From a checkpoint of a small transformer trained on Wikipedia: 8 layers, no biases in attention or MLP.
MLP neurons of a small language model. Each row is named by its layer, matrix (gate and up: input weights; down: output weights) and neuron, and shows model dimensions 341-468. Each number is 128 + 24 x the weight over its row's rms, rounded and kept within 0 to 255. Numbers have three digits each. A neuron's up and down rows have the sign that makes its largest values positive.
After each neuron's rows is what it responds to, as a language model described it from the Wikipedia text at the highest values.

L4.gate1144:116132159162168132116149115131110143111195127125177132131144162124182108103129116124096166109125122122136102110115095121116122163099161117106139121107076110135084154130097124110121152131117111155078137126175149096155134077153085145110107098089183172139111104105129121144127138115094115104131117137100137124137084168151139148129110101122149175105109151178122169093121092104105118135103
L4.up1144:154158163146117127102125136133136124151139113099152136139133123105120083167097150152169154139122131129136142117111084138140107136060094128132129097142107145108108125133118146127118144154126115133088089141090147128132140141168119128097130098107134101103125124079126147146144093155091138115160109154140161099164138146146090117147126111166120151120145070130161124141145122114097077110147
L4.down1144:120103131127125144126121129126136085154078154113168100123118104115110177164136133110163140128113126115137110134141111135102096108164094124090079107094153156133146140164131105156189136145131136114122128158129147106136154135130130126099152090109085100096098097137150131157089104155176134129135129124158207160119062119105116154110138116136128136087149144120092084121116149135137138117108
Numeric separator positions. Colons inside clock times and track lengths (3:15, 17:00, 4:06), and spaces before numbers in tables, ranges and dates; also scattered words in date-heavy prose.

L4.gate287:096129128153089171115111151150139149100160124139125134098121155129152141116151102104134151131138086059139130164123157158118125147131123144171136073154140133126125107133122106153126115125091096131107117171096114132152114153159148134134130128122170110143081100135117125150102129117165116108139145113095121113125100089131161128125074095166145076115077130107130116130157108098086138135099
L4.up287:112138090108140115095063118116118160156124135157144115130111130147140126127078138113173169126114126129150107115124166123157126155149134103142145139112127103122129169127136110153083124119136148119140083129132089110092116082125103134121140124093191135148118099100116095144140162111109137160104118172125102143102154134125160149074115106137123145155093153129084135162073127105096121124158
L4.down287:167114151124122096103103133142140144155129107156128108086103130077171107125132127107120159140116132109128088123149128103117180129125099124129125105132131137163148134099128143097155125108112157144166117148099115111113116138164210132073123131148137111126126154153131049137124138135136160106133121134142156148124101085113144134110129093100113141136106147107097115121095103098133130125079
Predicate role noun phrases. Determiners or possessives (the, 's, her, their) opening a role noun after was, became, as or being, e.g. "was the daughter-house", "Mao's successor", "her mentor".

L4.gate46:121145125130125119122118113119141082101170102152118138137111116103129123184131094122158106162120116124172113129137100153139137126115126128111137139125147099152150152106122096115119065073086165119143124145079129076137114152091158153109107085112108099107134092109108084103146096141125118104128155109087089149126136116125117108110166123103131190117126158111124150132147116181132128106114
L4.up46:132145122147179110155102133119141130147142135123122111091100156136157126136109121114168123122116121126116105114127159143120139152143126122087133134143114147139108116151117151147108135131123120121140126154155115196115149139157114129121148140140097102172135084103098096165169082133071138133144105116097102075119155154145145132125129159152158156104110163135099144075161109125109154140123
L4.down46:168138156104142114132121132112179160105131131137145114119097133129147157182110073106119123117150123116154146150135130165105159120144125107092123109158134112117144172153138087112128106131095138145128126135124088082132108122140148131103115094142136089122125120109135153146120094172128115090080081146137136095132122157134159155093148192158115141101163126139124130111150130140148161092124
Mid-word prefix fragments. Word-piece fragments early in a longer word, usually right after a prefix like en-, in-, im-, in prose: prom(ulgated), inc-on(clusive), en-ric(hed).

L2.gate316:158116122155118096146106151097139110095154123130176114110184114135134132136131125136139134149165151153129129109150103090137139080154142143127112087079123132112140177133163164134127141124126103170125139112130096142104135134140154178096118166106121165119127094137151108148109136098141140157167148161137149055123129160140102082133116118101055122085136122178095138124105133144106140118108
L2.up316:177074098107107173103101124128120118110151134150128139116145103120138093128091111166162129126135171159108091101150095174119139117116143105109135155137099125126085154132105164131112126131111137124109118061117197158166165091124151143089141134117102130111109142116116136126154141089135138101103108096116136160109080160130121118133121096071146127122167150120134139094119085146132131097115
L2.down316:069130135190146146116102092118102139123087142109110141152150081128112117153109133097092117100142097129134100127193092109149134126131115138124153149114157137114119128121177145123130147093184135163126171119146091080159121111111139117127112133122117156088115111173139126177128135107114158153111155105161147113116139140092121155154122123152131144155124117161117124113148146166128089115117
First-column cell separator. The pipe right after a table row's first cell, usually a year, date or rank (2015 |, 24 July |), plus similar colons or dashes after years in lists.

L5.gate125:126153135164089115169144090152150131144141160155139108122154160142170082072107135117109106106126121111134132146093100091117167150147114155122138117150135122141139123117141137172126097111108130111120120090124100060109131129147120124124139142146100131122138137159129103173136140134111063082145100132141135155113121176179135094156174109113107143078118179143156128108145127152148131122151
L5.up125:158167114156136183112118136159094158090114149135108150141113124087155096143130135185118099117133115148139126129118128148162131135146112103147102102107117116153160132105139150114151105133146138111130101161068099154144127158125146129119059124100117157109117116093168134123139160112139095171168161134134143129108175126119168169105162125108107117141157138111091109113163120145135134153134
L5.down125:146135131112128139107136097143133129143172141145101145138133127117161087096134135107136119119131153134130107158136089088126140153178114125146135156120093158126171154151104147171135108099118147135136109149145123184110148131140113106122132118112104138113132144092108117169124127140117130088130132130137110111132101126144149113109145146097162148101170078138145167148176165127125140153107
Person first names. Given names of people at the start of a full name, often after a table pipe, colon, dash, comma or "by", e.g. Felix, Erik, Steve.

L4.gate1229:181118148148105139146150112136125151116125122113152198152123121131161129167150100116134104109071150092172101105118089157090134140137144150120122113132150129143139128132090188154116106114123131116105106160120107126163124138088101160119133117129103121146158151129124102155066095162141151105118144110116148184087145123140121132107122111126104162148119063124137145129115097144148109133117
L4.up1229:127143112154110122108096123164161124152116133123119132171159138148133111137087116103138134187106142110161129143126145123117151100144172108137093131134127137098138120106128124134127080163106151105173153109127180110179161122110077147130090137176107155118084119150172129159113139147168123133121118089090072171096122117166167115100128120134115176143128099129138144151127113143094160140102
L4.down1229:133154096097124125127110091128138128138098082120099122105162112110091118103113106142128110133123143132104156161137109068141098069128132153133177132125099140086101097139120098128093145143121133156160133134109145124152141132127125149149125095141097106145136078126148117160083159146203152078153116070161100159094135116110113086095133114137129106139120144151145097168163149142134130110086
Selector and ordinal words. Words that pick out one member of a set, such as one, first, third, each, latter, top, or a lone "1" in tables and track lists.

L2.gate478:142141107126129062116131136118142132142077138114168141129144071135062126136108146132116159159122166108140112157102116092099159160114098125128088120086125137105132129132095111105131103177101115130130120154130099136098125111128115114134152110095151140173147160118109137167148081111100111100141151137174157128087126143168123105163136088132181120130123157094144132135077170109128154140143
L2.up478:142131144094127127061116144100155110093118117116117136107129099126089090108086117105112088145110157139140166123173115129162090099117100136120138116122069157103123091114113140121168131105127116150148093143159102165113150110149143161097155122122125130165132138155146153149126115119109067128162111116116099074111083165192165125157130099134122125118139120108128124128126154099108143156140
L2.down478:121148159121143108098147133124171134104126120125147154140123112154097136114103115095138117141109147113128140144108124130143128160121122091118124140116089127138112140122081136109119135142139104155165140130109138148121133116133126106099175136107135150136157162146113155154121084127114104108154123168156119130121118103168117122135134124155121104122085148098140158131097171094126158156105
Singular quantity determiners. Words that open a noun phrase with a count of one or a few, mainly an, one and few, often in one of, an Emmy, one million; weaker on scattered word starts.

L4.gate556:168132111108163085133109145077115121124137192111156092136126111134174153122117086104132134134124130147121118129156130141146114085135088111106143128115107118135086156132135143107141091136175130119134116118147149131114128119182158120096118169105144134147143106086120157159108130118138117152154142162126131133092137116127135162137176107159122128113130129149124121116158100144113120097107
L4.up556:093096206146134141114122107132152142136132176165097095115158163075090149135148134147123154130173168139143162137131135104158136150147116131100139113131120140174124188105108095118124074159122119114158155169110149150111158155135141174122162141117128139124117140115116120128140164134119151135094138116099135108141133140094097107181176111104152134093152147101105125169125147100140097125083
L4.down556:159154113101116099092180152105119164095115168158131133141160143154149139133113123124134121088119136106127132164149143115137119132124085080139108125159109082164101136108120197111146054107104139104103150093134121130185120126114104157140111103132134126114139143089092147107113117106097155138130156119104131130140136128135152140148160139116159162136119109134113117139124131134124153087148
Indefinite article before quantities. Mostly "a", sometimes "large" or "significant", opening an object noun phrase after a verb or preposition, often a quantity: "a majority", "a range", "large sums".

L2.gate420:137097149157108144097133093165148141094127123129147113135085103113119114110145141147123139110113142130127142129152132136138147126118136113096228118124129122164075140128106089122108134135123147129158138165097128126151097107158158131133127131126162182116123127132111128174119107090150098154127077117104134089154140118130122103130081101114094168082155131140149101107094124132144108186139
L2.up420:117140155116145105157144094156143117099145160147114153082101160109167092124141116092107122109128129130125093133129082139122109098130070105144156126082133125137173119114132108137166142098096142141109138131131125194121104077098125127106123140117156142126090103068122121106112150075118112105131123144134100146122138111103122118150131171147142165158102135105135127155139128094101125111162
L2.down420:087154059149116135146130132151081134135122142121152101119121125099136113119124169146122183154124104123163147132114142102136147139107133143108165115142137144114116153111117124133122148102118147091179091178137172175171123140130123103144158148166153115110095121091131131162101129149136127141119089157093145134127126152126142114115137135163106136120157129136140114119082126050126086139158
Rank, status or role. Words that set up a ranking, ordinal or role designation, like of in "one of the best", as in "serves as", and ordinals (third, 16th, 1st).

L5.gate1186:146153143135118134124120135139122116141119120159109107123088118144150132147130178105131157157115110129136131097129137133163172137120156135151168158143140176179131168127134128142083147142165118155135138121119146121125128124155096113133147149097101122139137109146120145153158148160080129131132121155106104139151095089140113177113108124152137178091150108128114070118143141116128155114105
L5.up1186:113143124085137153122144112100102158120123131153184123082098153138163142111096124129085098112169134119122139146138173115129133159140161108141088139145141150133101088105138097131130109141110137122165130159098115124085146167146135149144115136134132157123123086124159109146131119124123130110133135146175115143113119101129151100122128157106115124180111125101123137083104092129073162131116
L5.down1186:120118138133174094115169102115163117092161125114154154105127086106119127106123105135147104134117123143106110161103089137132104075147131106108162104088135101126117108156111166090169094114111118137148092100166101078132115109152109117094135119092163173130106150167139138132088077126119098115088128114134121108156131121136121122111108106112145097099101168180099170091124151158122142151163
Foreign-language names and table pipes. Mid-word pieces and articles in German, Nordic and Slavic titles or names, such as ät, ins, die, plus pipes between table column headers.

L4.gate993:119135109085139112127122102101169145150142077082134158129153148130123154107111095150140134143129076131132158078104137112069119120137127084124152113185108125104091134100140125117130134120159109094127097136136104143134089123120105101146129108115116098127139131123103137154092118122082138138177120130133109108122142128133130161131162122151145112110119075134047141123109101150139155128109
L4.up993:147082128142146112126154154114103089122106104122074161113102135107121120115146137129114157129125141123141134138123129095141139151118082102137157111116092079145114149110168151137146108125154105107149147123128133117134144136109124151105135113159139156120164124148078119143143133089108114062089143125115126106108076138131118151105074100130105124146076155161132182142150125074183137122111
L4.down993:094085132114135135141088126123098103117120130146141147129122132116103099155124128093138140142090142128133145181174094148117135160144123137108141111110123116146153181108168128125093144146153151091117154138127119061116188155157149145160133130121168101136138099181188129142128130136167130134171104204137158138148158172149130151127139146155136166124127112134136107127127142117129137162127
Wikipedia table cell separators. Pipe separators, blanks, and periods after numbers in early columns of Wikipedia tables, such as episode lists, track listings, and results rows.

L5.gate1044:126162149138097072124137139120120112127144120137067079146146194151170164109130128176092147125154139155107185113109139091116090120133097148093137143103148115133114142127135132163110129160080115116106127109138070099153118150099119116157183143086096080157074101159141143133117152157137110098168138097127131130142107125140146119089131069114120134147122152090134089125128151132146088142128
L5.up1044:115149127127105167141128134112120164109125145117143108075148156152134139103153113132097095134180137126146112092076103091136097118115164141131101104163087102127106125162120153111135151127134082118155112113137126123126122158083112122162110155141135134117135118128148156126101114129105137174204100117117117101116089134126100102123139101146096089160123115124093094122127126100143124131119
L5.down1044:120131111154135103091149135124114136140134142108149111147136171084200104102114146124131126126151114119105149163114132142161134147139174076146168076153083144130115135142142104130105140097112148077117159117133125155148156131128146118119125110118120080142138128154080142117137108147097104127139101122185134109118128160157120161127136152114079103160098144140115094119149163121121062124104
"One" of a group. Mainly the word one picking out a member of a group in plot summaries ("one of Mitch's victims", "One sketch"); weaker on biography verbs like grew, began.

L2.gate91:126139122121155096137135115144109069140105136119120127115072117097118101092141081141169132081131120170113136153126142103149162134110122151163116122112119169128095164173099123152156129133142111137061139162154113103124136128089094120146112136063147088101121130126127079175145167136115148141109115190105138114118151121073074124113136088109113123160144127149141133137134172098128140121140
L2.up91:127089138125158119089141120162150102116105101164156123093160113145118125105088160132097153146151111124148143116133156113113126117136115169117140177151095145152101146162147117138081135126138116159110169152124089160096112132145166095114055120136109140132095162136112080071124142140139162133134142125066124111145145183101107160086120114140114117124143100128085127146136148061141128111136
L2.down91:094141122090149118151119109164102094152158160112140111140105115159147144116147136125100146131136134155151083143153200094144160117117095158135168106102129117150139154163095118141127125093156164120126148141153112120099109160123079139140135131122131145128151139115086122142153123115142180140156160154169147143099146119097167088138133143100088156103122121106128150135131136127122163083095
Month names in dates. Month names opening a full date, especially after "born", "on", "in" or "Release:", e.g. born January 20; also some table "|" cells.

L5.gate1185:146103110101158129114107170149141130156137112163115083141145131107119093103109165111123114103136110134115120174116065119132123136099150116123186083130129128154097136147121120139125159146094128146198111133136092122136137124089120126116126120126149114131143134128112129132094149132116076114169133135154123129099104135109152135113108087112123119143111142144160112118186126134119137176148
L5.up1185:136127121148135175096096171129149134085119108131148140117137127149124139178134126095118117143183114108111095145103116100148137120129103123152141120138138132107106132113103152140134119075105145144131149159115148106156137137159142117153135101129118141121147144135109130163128127123147141120068118125167136114105134124158185173129126103122092059159158133093109113093132128099125092113083
L5.down1185:130126119150120115136124145162119121134161092115119115091142132146120123116152132070149088106142092120153106133167158102160148124118155170121131112154144140115108109094144142174155146115107151129086171152092140110092175136118148145154148160157099084133145127140086134146112128123168120102127105110059156134144124118114120087147114132115075098124164131117180069152122146135096134116149
Predicate nominal articles. Articles (a, the, an) opening a predicate noun phrase after is, was, became or as, e.g. "is a founding member", "was the first".

L5.gate252:137098132151122175116131140130164134114107126140146119137114109100190144118152127135118130144162132095182129130072114082132133125144122155123176107156101098131108104093114113117097138117114116088122114096147137054130148144140099128095140100128150121097123096101130120132120142109131146126138126116161106145156197135147100161116182123174129135136129128142117116063157122134133124119170
L5.up252:121127131161133174165139141137157126125135138134144094137094119151109090123115164146143161118107154139165152145120107160125131130119150134118147157129097161105131128133151131128156138123150102132122113148110144164096132127144138129094150126125104158105142078143096071154169103111137174158133117133084114142117143129125129134107139098135139110151107113127099127098136140119172164104153
L5.down252:136192113125126102193082150119096130111133151135137092142096152114134128097139167097148091101120191105153187081132118129102137112151116182163135158142098158130119116123140143137146125099116147104102130167138139136137143174181106133137165159109128130161140081099094106156092133116154112122135140096167142079158130121127115107146080151127141170098150102160117157132130125144132114112107
Table cell boundaries. Pipe and other separators right after the first cell value (row number, date, year) in Wikipedia tables and lists, e.g. "| 1 |", "9 Feb |".

L4.gate176:124133141138150136119147165092155139127154110143125112157115138102115137091132098116128145120136123087129162085123134127130114136165151132110141109133138096144170133114189130152117138094117134127158137095077075135179142123142114120122084119120141105135140115159094178162080127116139130114105137112137132145099141185098108149126103138110121130110135148121122130178113126170129137144118
L4.up176:188159135110130142135137182110145116116098089131132152124136129089139135135111129101115096140145142184145125147100106154155131150157103123149104129138142107116114118123155172158137116107107155106078119124134115144134124101110132147120104142099173096098164109166145128158123138134150133146122130136132117111096088162127119106154160119144185166127121125078103111154167141168098125142129
L4.down176:100135129147141106102126159130102137117111097117141127132123122091123105155159135131147079121164163117156092114136159139113145161136146143148158099153137106117229101129107119156133117121124105147147127089108101088119103142100089125157143161127141104133163133119114142157113153144110123136150137122123121123107147150108081098130138171129133134143138123100117151164132146137102131167172
First-name tokens. Given names or their inner word pieces at the start of a name, such as Tess, Noel, Oliver, Conor, plus the space after "ft" in heights like "6 ft 3 in".

L4.gate913:153136139089135113115192138103145134126139138120139138164109107142144069135136116139141138150092104120158148122150114143161087141153107135117119158122131127146142157146136164137081131145151177114098156134144192095097102092158135134130191104115138108149127134192140133096153128113151109146161099127160148146154131130143119122122200120125132133135087138073145128090112108109127134166136
L4.up913:137104104077134116172159130154108143121133122097134114147127116106137096149157113129103131089093134096112133107127134158119109121160133134147137151107146090173149127173138164160119127127163108069154147140095131115140125134178139181128151116113148090187180124189125173137124157135071153126152137084142147111105109145139126138121132140089139108144110119069126126114135082124137142131120
L4.down913:150118135099120162136121164143153139107111118111128150123101114107114114172119137153117057093121148104149087147154156132150141152119143125108116132140126099140135127095129140153127159145130124159107116110165166056111168093129148136122172155122140154145133087156132107130106129147111149117142140145184160139111122139149130119144156133130133122150147127094165114096107103100116126109109
German/Dutch function words. Articles, conjunctions and word pieces inside German, Dutch or Nordic titles and names in English text, such as die, Van, und, -ische.

L5.gate180:087117123096127138139194143092117099141108147139105133091097111132156079099175128131089106120173114137143161121101134142150117132118140118154125140086100130138130144150161088116131131138126163125094132116144123116184120136131123170147170146082128118154110114147115159133153130114132104144144155160136123167117118139100176134165189152121125094162119100093139137129162098096112156124097
L5.up180:106121132093120097125142129102140106131146169149131167135169131169144135158138125132104145078137097108145081133152175170142156128111149130137117147137135128112100174170133106162156110131137111130121161109108108159132179138089107076162115146155106120121138130083158147133184117131149153114122151080082138098122169151128088111128156115103134161117140117132087134147123141170128129132142
L5.down180:111137076107124140129081154167147148146118163110137155161142134119144147137114140110097141092173119153132130142090117142137131105144152146134082098141124122135121197136121155079124094131148140115129111117092135062101132134139100115079103131097107141135181112147130113114116122144117124152083159135132132124106130166177117135168103139117149122116120152150102139102124148114144131110123
Dates and name starts. Fires on the first token of an expected fact slot: a month after born or released on, a first name after by or and, a number in a table cell.

L5.gate1210:112117108096143155128157112134135141161112210120121142101132113117099081143123130138143114153126135116143127141133126126109157134161119108131139127096073145144142142126087143082117139075122121147141140124169119095158175130122126162159176142108172140117165137115119102108128118100169114156134175131135159059105137118121199136130102148160164101149090107117124135086118138185116155125133
L5.up1210:118138173138114115150146135113172154108088161126144123101110078125126133147141137126083101108120177146157114132124116119165137137122144132081128112143097143120131143115107132110116127155156137107111150100138132156145158186069139109093110133143126119149140165090148149139151118152148156165119164114155145104136123146124115133095121181076126130061161135140085104173157117139141114157147
L5.down1210:128118149086103105131178130141155129148138183148137133173089089150145149127144139160102134146118145094155090111089140131119149096172093099113099119150096080126128164111136142118155115121099123144145124151137151084164096124117145184096138110137115068130101156089104120139168132158118146144117139118155129102110160115105127150108112128124153139124128113147131148080120145178105146124082
Indefinite article "a". The article a/an (also capital A, initials like David A.), strongest in quantity phrases after only/for/over: only a few, for a full year, over a decade.

L4.gate742:152128136105114121122113136114132087154104135139123174135116148140109103104112132123110117131155102127134098122139131102108148132149115112141145161128132164125139146104142114113164115121137154143147161142109121108127108121129122155141098112143114096121185163121136135130135117143121125135129130109103135100125129102140134121136162079125116089061133102128130144159108127143129105163139
L4.up742:116120156140094111157118121143124118119118140115162150172124153105142163181133142108124108139179122106117117137136162113109118117133184122078117151133150125097096142109112112110165134090085145159108146138137174158097148197104146114117171094133114091151159132155127100110104130120140119119096096119147129149085144144146112134157086142145104106110130156106136134099104103095147121155130
L4.down742:121083155138091172151101125148166163169128132088096140125110153128161139131164177141166147125129126117130117107129115098131114142132176133126150114139133086176119127117103109176106096123128115158140145125086116160123128129126114123134181156131114169151151157152131146103142114147124137142127134125139135190122141114107099094110149102093117128104136165111130077141089122146146099163079
Post-subject boundary tokens. The token right after a completed name or subject: verbs like is, are, can, were, heading-closing = after names, coordinate seconds, ft units.

L2.gate1258:134145117118132128096131144121134136129152149132116105158163132127139095089122168097135109146090116115162098146112098158128126143147104132154089081090145113121210129100151144171144145097142121111149128116123124118116148107154179127105099129094111133117119119118147131158133096137182115126113133115109141156128113159145124097108113135094110114101123133107117120133139154114120096133114
L2.up1258:134132101131107159131116146108156109116189130122104128122076135123147091099124124095132143152092129149111093170121070149147123121103091114171099161089122142108077142126142138179112129133105181117090094156113113169110189107150119128148125171139122110059121076127103096123099144116163067118140102094115128115175109188169144131104138082135117139137133138076095160145125069136114125139102
L2.down1258:087101166131117107119108136147097156117102101148107131132148109128107125114158141122140140143133061132145113106111205101102125127087129131146135086144131134124254141121104111177138117144145102161140138139149128178104107116121151087127118115116143140105125130113125124109140130144118136134140124098121149141092157137122127123126127156170102162118123119137126134127132132128139102159146
First-name endings. Final word piece of a person's given name just before the surname, in cast lists, credits, tables and prose, as in Jace-k, Br-enda, Jer-emy, or whole names like Bill, Brian.

L2.gate1178:142164104144208157133137135131119125165112128119131096133173116112133116134139104136117112120140160154164172145148077111162159114161179138131145099121149133121084147143128155143142126103090172129125119102113147105129150166157089115102108118115129111148119093099155130115094151153137112161120142147146102088153167135142102082111093098104129075130114122167165122131113169156127113085094
L2.up1178:137119120095106175149128125134139138119148103151145088151136106118160161139107113119091148116106157137132146093130080141137109117127137119105113135136136131163139148133159159125112118108119149168091102130159180092114074156156127079146145076134154139112134085144104128175128102170082105133154154101124105107122118176119127165135161110144141122139128126105154105138118109138159139107158
L2.down1178:140133166152195150163142103139124133170123119103120133133110166095093106137136084113087135145082157134131154119093090121165128141115170148093135093127140166137124108146160155128072142141076131092123127093112108150106171114108115100122161112149108099147147138123163157117149133107157099150136104132136115142129116150154101085093113112109085121142116173138120132117158110115121092101080
Ordinal suffixes and rankings. Ordinal suffixes after digits (14th, 1st, 5th) and "place" after ordinal words in sports finishes (fifth place, second place), plus the prefix "pre" (pre-orders).

L2.gate172:145105162139095127145119196165150118080112145193156158106122081118108100182146135119159129109074149115106116130136146098097142120167099126148126113145139112075119117151114070140081129118094127110135152085125140178122121146118137083096139074131126132125137092153109087146103122099117140135159132117155136096131142137133127134125107136119117135162151146128102144088141163118112126103090
L2.up172:154126100111170125136121158128105102118155145157124126139114101114163140128087101106112111169149145095135097103129165095097110104122144128119130092120121123102097126121147120126063128119123131146127200103124149124116153170106109159150144178141161111081094129131112099149097121098097127137112179175143153082134167176106121110091093086136158124139087124129104108136135095142141116151175
L2.down172:087129169096107131103120099164122092101135148144163129144120152115157143085109121083094123152112148083090146160089093137143124105132136110106082127115145073138093137118171101142126147133159122128107109173105105123124115130125128137104109125116118084116115177155098126114197115134140127120094134128120140116104152122124128145111136148127155113122157137142134138146126142153081082162122
Verb stems and particles. Middle or final word pieces of verbs and phrasal-verb particles, often describing physical motion or collapse, such as cl-ung, pl-ung-ed, enc-amped, cr-umble, lay down.

L2.gate1055:169115164138148088143162125141147121104121142153151145144101119106119112097155146162135113107142147142114122119116098137120128173135097104103128106087152178159146122123148154112131126135140087148139161139140142091180156106126093137134126105182120153110107156091147117110112144147148116114133160116113129107137130121106098135122153105150130141112116100149130126109168118129147128126114
L2.up1055:115107123122105136147168128086133155139117143135108121129124143134126137120146100122172128111119157134169122154135136101145144122109125167146125116110107168108120157162144165127157128132145140112122164111135168092098137094171136123119181163157071155136127159114140140139072141133080143131143129114106163144084082142121131104152092104146139107153142132146148146085073141131108116141179
L2.down1055:136151125110108126093137155089134075109112137127123154146156109138138106131140140210123160171127104111092143114146089087137132115116125100113165131161126138162146139119109137141141164159134129106125128142116122200085104177118146144086133143138124141137083111087087145114077125129119127137188143124135135116145087124095111099147118118104079160126101157066152168114115134116115158122132
Phrase-opening function words. Words that begin a new clause or noun phrase mid-sentence, especially whether, a/an, when, after, if, plus first digits of numbers (10%, 200).

L2.gate959:155122172141135144143072174146148138113167110139136106107134091081141107086153163089142106127117116154119109177104110112152133124114166097158121147160119104148108148109146149183108147116111103108157117106112135143116100135151155121113131135067126136147187086140133126110143174131085124159149100114106105156120210123144105131117135163103074171133130125110137138133089097135117129111117
L2.up959:136150139114100147121110138167161138113130153122119117082119146146138090138125160164187140135184087136130112160088119141125131120116155140127109145112166117110132149165146095169086108151141113149139122111171085112160098107132138108107084143167130106152128141172135080150149162124128125140143096166119134144115162127118129158111130125090100110137142148142087087104138114109120166135122
L2.down959:139136134124106140151160153155122097163141140160153144088163093146136078172110178106139152147167141122122072175163136131102135115166092112122127130088131123111134135153119115110115105164124120083135121119146142223096134143141166160156105123135102118154095120144124121105142169151166091116143139115104086079105126115142123099106106146154102146097110122131139118146125121121155127098119
Inside multiword proper names. Tokens partway through multiword names and titles, especially foreign-language ones: connectives like de, der, of (sociologie de la religion, Republic of Ireland), and mid-word pieces of names (Televisie, Comerica, Kashipur).

L5.gate778:173145126145111134128154126143120144119168150152116117150128089088143140150139158180131139157096175136146094157117089131089131092150125152098157128095140097103065138091156131190151109125096129115158128100121196174144133143110141148140093100114114159093098118100169077134151132130132121138098130103168128121113136111143104089127163153128151148208093146195110150137139095132145142123129
L5.up778:123121136141127155141104093128093127123161121165130114114117182096146119123117140119148151123110114109090133163162151136101106108102150135116124124089127131118129140145147135126153111123107178101156099109128159130123152129107129131124057108089116150096106143130124101138147117120120124112093182081131113075110142120143108136059155181103087135162175167141077155085143131102149141134120
L5.down778:138118130131094133109113104127115136123161130135063119129138100141161159081115122135131122118099110159111145119107127136125140159129105094127135153154108109126117159090155125127145166123070148157111131136138135199129162116102168170109137131123076130126110157117109133087109143116138132085135153096142135106075154122105123126144111170135153190134113143150135159138155148141123141136110
Mid-word stem fragments. Word-internal subword pieces that need a suffix to finish the word, such as exc-urs-ions, aff-lu-ent, imp-uls-ivity, comp-il-ations.